MLP neurons of a small language model. Each row is named by its layer, matrix (up: input weights) and neuron, and shows model dimensions 128-255. Each number is 128 + 32 x the weight over its row's rms, rounded and kept within 0 to 255. Numbers have three digits each.
A block is one neuron, or neurons of one layer that tend to fire together. After each block is what it responds to, as a language model described it from the Wikipedia text at the highest values.

L3.up1472:141120157134136102088146102120123180141116165155122143074127128100153106118137115128119152141122135156123099140132045094158106155082149133089084124131099145141130134112070090087126144104041119117072162199097144180116167082114143132115194175102124138041096154152151055147182098129118157155034089122090086102110130153153164145181157179113128099114115124089091102152142155118083100105196
Responds to: Word pieces inside non-English personal or place names, often the first letter of a surname (G in Gottwald, B in Bize) or a table bar after a name.

L2.up61:156036108147172193100053182105114114099134154128125108172112114127170119185080189128128137153125086213091079138117134153129072121115143125088094119122123119113143067112129140121168134123176077100097157219118179120094135079103121130153085106116170085124103100146178104121099134095107142104121101148130165114184074152119050126155127146219161141118109138102134102141129156110086108166139
L2.up251:173136147168114119091130163147111162100118122082138104173172074126110128116051153155132045093129131174099111143142087119146091157140174155101063125109106141108137081090145144093182143130154169140050189106156143159080119099145134134107124140115090129135153159129167135061151166138114177079096094139111111091176133163146110159096073132134122090100116176137152112108127135104091129113130
L2.up269:153110110129151132093160132206096160106133121130109132105173097118139163067069076101134095168142105127126141126143094140130104139137166098163110146120108146191126159116114144178208144142096151067141138176118151149151139055178103164152131129091082119150131165135104124090055139125177143127133121135150129109134100166071118104072151171067162138133144123090147136195078125149126147163126
L2.up353:174114180134108103136160108185114149112110142092074077083166105100127117112079157180123110167150075143152126074100153074141110097107159120094139142162098117122137097152109100189120159108119116145086162105100141135144120105122132193113165144158091056155140152155144111100086085149112133114129141170149149136162127148150097169050060133132137130144147189155145093142111157131128117157146
L2.up645:130067110147108092105188141171133113128140159147086053166114166133117108141070170107115145126121146106127124118134124135167067175082146141120146115158128095133162057133161150143136162154138087135166157189152149209151130099142181106163154134108123112127091189101090189128150090132109124085118052123130089128112167085147094114109122137148157105192082122129190174123088104136124080154169
L2.up758:141051091157150147066130117170144116079190169140164114175126085129133096121133166117111065109117108137148132113156133112093120058141177148112111114141102153149084147102141153074140147086100112099124155182122129153134133047114127159111120108080143054123083126101138173152113079122089100100134139168162137135169131129205125158093106185142188164095134172142137162155089175146105088117157
L2.up761:124091111156155151068147147163106146091155170165129143139137115123138071155101187129120101132106078164126105134127159120124131157175128117136082101106116168124060105113129166104176144100074101103092130180154157146068147076083085163115116083069104093124099089110149132105093101087140132112071144198159160122189130142176107177074139144171145142079126149105144159161088145159103101129156
L2.up793:179073131164151173064120142186096115101146141103162142149119115084157110153077134183079103104071070128086117134162112092091092120152131141150093080104094159155097108141107125120194175129120108126126165202151170174120127076137126162146104112110136117131136164124183107123128147131125108104134115171106141138190140157168093136093111128145192135096114086084194153162085117106104119113163
L2.up814:113180130110121087109144108075154121077167126111114108180164143135155145166140101133125133118116125053141141141151112106115106153131183117115129126211141080197138163061147078135088170100148092167102134093087147156177132093137186107167157106107132154112099151130096127149171139130216161165117142146105130115080154127129173059115148087068134113112151107094171179143151086074118103109172
L2.up879:152092107184183114121150146123120156150127139179105128168138053102139140108097152113113085097105108192150106113100102183118127126073109148112074149115130117145130070129132098172156156137135143143115153200103115177106118070107112148095082128094115035135129148155157144103065141085143115142140154139126094173145153142140074146138119109091151138093129136089120132156180151096082157134202
L2.up983:180100111163138137135137122173115139101152127096115133186108078092145138124074118086149107074120122144136134148164091092170120087136141185149096099116094179183135145137118144095176157157210112168134139119158130168096158098123134157143109106118131143178172131151192163121113180081114150182087108122132124157134178159165109104095075169107217132148151156130134201157132091157074145119119
L2.up1040:208082134146114136091171154109134092132110126142142153183141110133148104121009172111069112106105042171105038099131089160117095112152112128127083112167078106112135127103158127136100115143113126140105180193186145137107070075106126148187100150164148071155127194177209123115101123127089147104100139129149172145141109109170071149113078134120133135135091145121117129162083207119125110155124
L2.up1087:123093102107113124063124082176127109139180179133137119172139084162129094187094137129107122127075106157091077113196153121118082118098134145157108144088108127147106110120143147143180158169131084152083169145142161142115136099119074128092109147096147133156116147061160156140077127134127111124094127121111179118221093142168066162092091143107191148105114133121179109141103123152114131146170
L2.up1348:116048119166159174038131093155146152108157127119152131187091115106173088138132149168110143107102061130145090142154111112120139069154165138089134100135116164098082165140132139173174167134083081120094184189140148162084120084136118136078119108087139095179140151128144136117113136128120098096144107186146172136196112156173131147111106174154187143103120124109166140171075143093066073134180
L2.up1419:138074096118130119065144121170153160105192164119179127133127124124141063148075174162130101088088096150102108118152151111118071077142147123139143061111096143141082178117123153123171126143095092140127178179120147159114151103142146118085103135095103072134110125113152116116099099152109123075118159206150119128205134168137138108088134196129194160142119137100174183135087134102091074116181
L2.up1531:176106154140098116145157145120154128099145186128120096127092142117145163055085186096109147082091104114147124125115134124125084128156110097086086095135137069104080157168132125142094117132106099117129151204118169122164110074136141116142097079133083158170178202182186131198115127121123119104066131161122108170193106096131085201112130174104138121133119119138105139139113143150129086113149
Responds to: Numbers, blanks and separators inside wiki tables and stat lists, e.g. goal counts like 0, percentages like 3.36%, list dashes.

L2.up153:153072067091140105175105066033179133134129155109137145174210114117170105120101101084142120143158089149140079118172156149117079142121082144113149117164152119157112117068114153094138176089120086170106165099146122196181171124081111165163171110130165115085146138088177175132128132099152128118119104140129110148078078190155177107103145183077173099055130146140108222146149147124152052149105
L2.up186:111076096119095161119114150081159145165138162089085146127163178110138106101091175140114079100115067164094100134105073096135078085178133106094106089089183125136077193077164157122117125101145154136106166130150125140188211150126135101170111112144157081111068152083201126151170079141117114118112151073085145123121106158139097166179164153113141096110128115078120154084118126143097152125147
L2.up272:122107082158117132068079135057207157106115103158077079166195135078108156164126134155134110171134130118122046090155109183116102114150202103138163142117128100114106176098116116086129105138155160112072137094085138150102144114126141147159091128135140115070127053129140147150117114168180130083140128093109082121096175189108142084105168151162114108095124087104171204114134149120114100085159
L2.up300:136122066174149179085177113101166127113119161155137166137137123082143120140093138092108157138089163109101076158189088143129138121160125124153141120166114115070103099083174116136095161146090148198126153194135175127115097128174160101091111102059119104160116161174130160134163149092120069121094141154178170088175161159139150119162119103086177115123128124128191171181089142120113080120144
L2.up396:107101080112106154142072121079175141099077130104149114136183089104118115139122164137118074105113140180159122151120105131134149105201135082114137116146123123124069140087149109090120128140140123192127165087167177094113130160150129118149115068116129043118083075179193169158088100119134155129139085108149116159145081161121149142153155146107161150088108140075174148150129156146077143159178
L2.up498:113130163094124113134171111165096083109099171101103106169150170159106110078086089085069135081161162082104106152092121148103054135159132081102113147126163111143172165081125157148135100173119174166060103145129177167135111161079081109114126180125090177172112137127168113140081069115084067094113157175147112145140121166130147065085104150100155115106109077147117144137163108105079136099148
L2.up608:162092108155136153119085178118123091112097155059136113117127117131126134091109187180097159167112159127133103179085118103141169093144120105198070074146110179120149186073181110146118175112122146134079109109083143072137103120107159101190112121147099140066106124147177135173164127133143109124135170136096219114194181113122119167151153087168132176153137159142118194112078144147142114118146
L2.up627:167125122097104160133151137125142139170091166135097203144125124131116131146070131223173106150113120116141085129080084094107119215128078129156141102158104143102111098172143146150106158102153116115137159172086111134122086163101154127096111103102096088117166113128129114081161146087154139133103088136083043113097095144068118115147155144074112174127143081115113088075123145151138128166149
L2.up907:146084151149165139146166083021118134114172143115128140164153078165098112107113119127098108123130072132206135111207114115136102141154123087192154176120151085201170120081143100089058158149171142198040129108089120147159128115139152130149142093133158063110104084121181164144109092111179099105118102112098128142155153076139136072133121144105181124155120200155074164081094182112119098181140
L2.up964:106172112130142082092119094077164125110054133141164122123169114106111133116075128177125114170147151146133128147148083075134079130143206181166107108089147069115099100140157098147120074103166164175081136143143115173130135100137159119136166163102123118084123134099204124137169150127146053101128093116081164150132167101145138101136180126166127153102109093086187128142087116125112139133123
L2.up979:133072090150153179068095128087121166119135157157087115149178087138146108173124120186159088113113175152094120146135124155151145098194158145150147087090167138156103174121132120165058134142135145202068149175137172149166136131139115148095132135101180078124066076140146117108114137144131125134113126135084091145134082089157097102137108141150151161124104142098155153095082112146120103124125
L2.up1052:127088132166102114173174123127119225153139158144129090123209076087153155140096104162149110130124096138149145172105151121122100111130129105175141067067128105139125089091145051171169205081158152159095183133150162105125122169105124117167134123126151061132104104117119096085168144126213039185141071119142119164110147133111118100136169202133154097166131146123097120139122170099129155138187
L2.up1135:128109092101090144112144092131110111136153106107167125167165088197128103189124070124137128138131157129159130132157137121124091140192116079096177089147109080177099089152179067138133096147107055132136138155123161123121135129118188081087116081121172076167145171130163109172132121104159114160125130160148080159111123098168065138096190124137123086075095114093092174101073107103141132086109
L2.up1229:165109062169124159087111084074144138115159113135141141165125072102153070107130139105076109135096183140116116166173048104160083130120147098126141129139130085091135154072148155119096152122111115154143127109128167130159123136131189114112127096089099139136108144158133162137142117110102105137109190145084087104156160156152181085184103125098200116098089141132155195148141124115089084149185
L2.up1258:164114097131159164150071124096192154126111150103091136176138095137116150103120198095080114116107093170092115115154093118140078120117132149132149142124117150115125120082161124156152117106111156155128149082117125146181101104122172103162135108084153037103126128058196118176122042117118105159126147084078128183088124173198170129099164095113180126077038103103163198116157141128121169154157
L2.up1424:138113102127173170103092119056126173121109131118177117164180095079155162170125088130143105104114139152129137176125133130148133117160159109143173147099162113178142170114166134078129132148120150159102103116115154125163186203154169155091122132109136135090099166102120131168083043117183124094118122060072084146126110160094151131157200154111207157042135091128151123120181161128113132110148
Responds to: Middle or final subword pieces inside proper names and foreign or rare words in lists and transliterations, such as Kuzn-e-tsov, Mong-ol-ian, Gurūp-u.

L5.up267:117071104143152145142104123123142110115136118115149085151072102078133080122094134139165091091115118163098053146148169093170156145164160139109114123098089124142138099115126094157112196115120121165098156151130147137094066139157142072109176175109112162197080131112102098103082183136160041159157098134111201111113125183141173149104056161114182078168120164150147126150182122101148067171198
L5.up312:120084129134103173144126135122088106198108131155141112172103079130133160141172161198140106139099132122112156159148062124140195130147149119115090174060086123185125130125108146128153149099157133111146166103148153141109116158150138086099124224111118154181128102144115182139159141125118178121144208162132139070163178126147103139116105144104150107111157145174163082161140078158132148095129
L5.up485:125099096119104136111092116129119151218083081107094197144141170126129145137107166129130126125079095109068076160149139132154137127172129085121132129102148126108135086132090155136128124149196177107134154118092143166102102177159130173141163143151090141129174184139148078143177118146134117145148134196193087104114140175110118136157138137148155145126113143108080113173105090138059158146135
L5.up570:138148124121114068142192123148101126176106162100126141160048191122144116148072069066132135155100131213082043094183134117138110171166129112133148159154107115144088069098058160092163147201174183175152103171125167124076136206105141140105139135137098136133126121184142062129091119130162112146140161143096162078159199140118143154091072160091172159163074114136087109151108147083145145127142
Responds to: Subject pronouns and relative pronouns opening a clause after a period, comma or conjunction, just before the verb (It, he, which, they).

L2.up26:143068124097167139098092107113155138072118134157152171183151093126161062069049151131140095134079101107081137161144095127099113085166166123103114121195130128189128185063119138077112191129111117148081171147104161160078118131093185092093134139088126127154109120120168210125102146144132155153168176169147108115188092151139165073121118120099175094132085174129203172201122132125090139124161
L2.up189:180119093155134095070149121155118109099167134140184127153165135066115132061077124109088143137137096098128127115140121097118087124134138192095112077151137126091162138133108122164154153087112137132136128179115109127141109129126169166135138103063101128181181147104132154124170154090087182182147153170119070143180155155172159142197081199090169134148146200144190168161130159135105135094112
L2.up387:095114092155151127064120084098106120078173153144117161148135102063139136100102093142145125106083139094071103158140086165149155143158169154135160113143138140075151070110119113093141175103143166177125134168082165201141110109120161152101156157076097105162169155161180147111131145072126142138137169135109121119137111182139157124113144182080166104093113127130179180150130134170053084114174
L2.up432:118125085182144153074122128144161171093175136138147147175139084060142114148139088116086138118056140139092138138148090087140105123171164090119132104113116121146100141098145099098113181134099097169100169121121134145118107084150159103134111097068140134177117151141179155144154105145117068108053131121113129147167159178116130143140093160124180096070072156124190153189111126144116065147134
L2.up636:152117083154149154064131076110112191062156164138139131205127077141121105133130125131102144131081158115083159184199121121143101143197171155135131113160125141121141096108176139109106139101146136181144158133105171137107114140131164129100153113073082091198097142183137175152218124104144095102084176140099141115181141164158134116119107180074170143137075121162155189180117111088099095117137
L2.up667:101077024193096134098146063097121189121170153110190174182127084085143131155157125091067129117040107155125099140149092127127134115130231145153137110136148100119103115104169123100107136130115120139101164110121196143118137125101173101113128076073090081148084140152136138120145128129173154127133140145117183160201148132156155122117121166106197097147150115114157193169126084114089104097113
L2.up901:194101123149161118103156175093124127121088184170147148152148064119154115117081212179083076125105145144101088180143121054174128121160151125125131083112092122122095085100149123133185128166164167139112166154185166135120059122148146146116138152071134112188127132158152183148119120090106132127162144133130163161154132142129161182138106157110149145145088097116170198166109133126108107113156
L2.up1013:143099097138146153100122099074143170089176162159189132144112124112123068127131111074103099135074120148070125167171070082160109098178156143101129100162128066130120130096158141122131186116171113180112121166112142161153116138145191087057138114100120085163137151116143157106167111106151155131149156139109119133144191166165162090195085187067163120101082111128136210167123125136086122085157
L2.up1111:125100060144160147073125103130156151112157159148132185175163092113178099108122129090089130127084108136083092184148113108172153167172164133112135103148136130144107129097171114111129144154174122113086159172128152142147131115148135088100130133063087087180114150143146185126158092125085138131124186111113127141169157124126156121169091146086189124064127120128145169177127104165067134089144
L2.up1127:157136066156169121074169125098115122132124188120130101116181080108157096118113178162079106073096121154084116167158061096131140108156168111153146142135135100099127120059142124119108177094151137166081175144139178180164086144148161133045116141066105111195160145141141129106162154106122115174127140105132117100111137157182156112130161127131181157076085125123172132120135079140056063112187
L2.up1147:164087095150178128053160089105140175069174146109147127208131100096129120164125150130099119150079116096085148166188099115148114167168212142111189131122116083150150139073150138086114164111120113176125185133149170156130132125135169109113128121097097093147135151153190184099165136098121095114111153138096138152133127155147160117129118171075145145125127160134157173151136120129093121108167
L2.up1196:150067082143148149133133099139187161110126168100127145208108142123177112143098119117076103125085148107137148155205098128166106130195199154111157103146117121130127104105176141114137178100123152123083143162078154178122092115148196107062104067066091084179123167127167134151146114119108121153089147134125103129116184145171146127166107196112184114157103130155198207212146108131105119104156
L2.up1264:161037109158134164108122058134105133091128172147176146152109097151113130100108097130087139171131139104154132188171088136149103132179180146188160121140148112108064143148104149109086154094149144124107157092153174115157100116148158099135116056110114136166094144130155143134138089096130121144119170105121076123186150147142167074115132191122179187109096101149168176140124173144099140127136
L2.up1277:124114144128087100100149125107141154122174175106164131170136145152153131064115120102131120138096115102090106077184103132163051145131196158115094135120152097106070083081108125176138124123142140120071168151088086211179125139136142068081135152072122110203141183097062151100144144079071101162092161146183133137174103134153150073092079159078162135124070162177157147194066132100106151098183
L2.up1283:135096058180173152117156097091151175098163161131143144169152137085140091122150123132074086128077119095061101157175097103195080160183195132138125165136140118135101125100134093112113179150111128161100170175096183177115106111176163114129098115073118143166146181159140138153142152124097094119106144158121148125166148154099168129146112155104183083115107125111143202192106119113076075089190
L2.up1384:118108072163175142105169129097181142101138110129120172148124143091147083113120134114086139116089120126117146175197090105113134103152218165106147136155128134135139068076154150158127188088099123151094126150086158179123127107109161134091080109074112118167107126117168145142153112105097106149116095162111058137161159151079181099134143185097189113125064163102140166190074134143083099100175
Responds to: Word fragments that start or continue a multi-token word, often given names in lists (Brend-an, C-orey, Mar-tha) or Mat-hematical, trust-ee.

L5.up58:110105136132147101045141111112133094095130153106112117122148065150167146115045156106116098129037108167162072162135104127104139136069181148127136140149091157156110119081084092128059168079184111156117166160120142154064155100134151141153164147123085111105083136098166094125158121144074151112076088138036094130081115106096095189126214178135186118165135137129119195134119180162127106087131
L5.up77:091179111149125117118139134113098062155143135092142107120158165167101138145123147121184055118108073171120115182144137136085132135143166116106106124159104127189183167131142094138044192087143170178099167131109144143095150132153184038075117102203160157146154160102122139085146120148144111132094152106093178114161173133170122180149175166127151168151127187086126178132152153140116087119141
L5.up328:119137147123130131076107150123198090137098122120194108131184110159162194166096197119158132131091108134173170176093157106097177139155182154148157196194072150144110170116097057092099113089138104175136165172116167191108107097113164184071128135094151107087127095143134087051149136140126095098084149144175169117087115109137113207148129164135190157100087123125126111090139196135118159120190
L5.up958:173172151118172151082143082086130091134073151118132112106142106121142192130074119134172113182091109139108122154099152127086132183174155143175103182213087153160126139116121139151108144096102155183127135149105145125074141090170072115055139132157118092090097087121152133041098161120117036128113115140161148119174169107102158179150177170189140112080120141079166169153160136086104108129152
Responds to: Byte fragments of non-Latin characters, mostly CJK names and titles in parentheses after English terms, like 鈴木 政二; also Hebrew, Greek, Thai, Korean, Turkish.

L5.up134:113052104160126161131096084126078153084127117173107045135190120089108127096062113111152162157136139145133134144167088133137099125162193146126140138156159095157099109018122097130179133125107143109132130180139122160089117150166081123130168141137087082122089111104096124170088133107125131173104164133173121142146089134149133120097050136096144120131125215142148124177097097126131116126173
L5.up750:151074154127130115125133105134120157128174085132117115181181098135103097146138174155122121087128139136074160125152114110134092097103118081195139158146127169117091130098078110101176157162083167123126126072150136133132124140139188112190072156114137071113121148161126138154112194087101093151144126163096064153134106151153157193090081119088159110103176120234140184122131084184087176126079
L5.up931:101070057174191115075152121086196122119168107138130131137118115119130164124100121110091137094102146118159148146120129137101125169146150169158046146200171126133090151144135094187113177141136118155164167118130133112074070138137095157133154054124157103110144144158163132142128123135092183110105173119110158206168153106143110053156099103156168119137106122122154128125163111155159087111166
L5.up1277:179076110125125155097111089121110111144152111099137096177207100122128106160096129124121167108097114145120180138155153165133044068187128130144160166108129110160089099110121125109120159136145142108172173135176135162141144137159154075118109121143148106163147161134190152111088103171110096077169141100107149101203139115103077133053032135100139171110145140153168127118101054126103137157150
Responds to: Fires on pipe separators and digits or punctuation inside numbers in Wikipedia tables, e.g. election results, census and league standings: " |", 7,186, 43.

L3.up148:136101125140103073138176156156158165198214103119088145156146117123134132089061133084094148128117134149096141107171055165146127115177172172145162106047123136182161141078048074142120125125109124103150161166155135164086151134119112114098168121063089119149108154154153123139129142150109129150164164140148107127190119156174110170130094172061162164177081158134155163171117083143106181146114
Responds to: Pipe separators, blank cells and short numbers inside wiki-style tables of sports stats, election results and scores, such as " |", "0", "4–6".

L3.up376:088116116165173124158128173134096108168108094146132070148131078082148148179087125137141124079089129097119132177161132139128164065190114134119079117144100160110138076147137113131192145062138158168134141150108152129111119156115161118184120214130126134148125114138126113175152178147153143143108195182124115104142117164146137138101109147109129138184133126127105144140105073105092138142151
Responds to: Subject pronouns opening a clause right before its verb, like He, It, she, they, who and we, plus modal can; also we-pieces (weaker, weighing).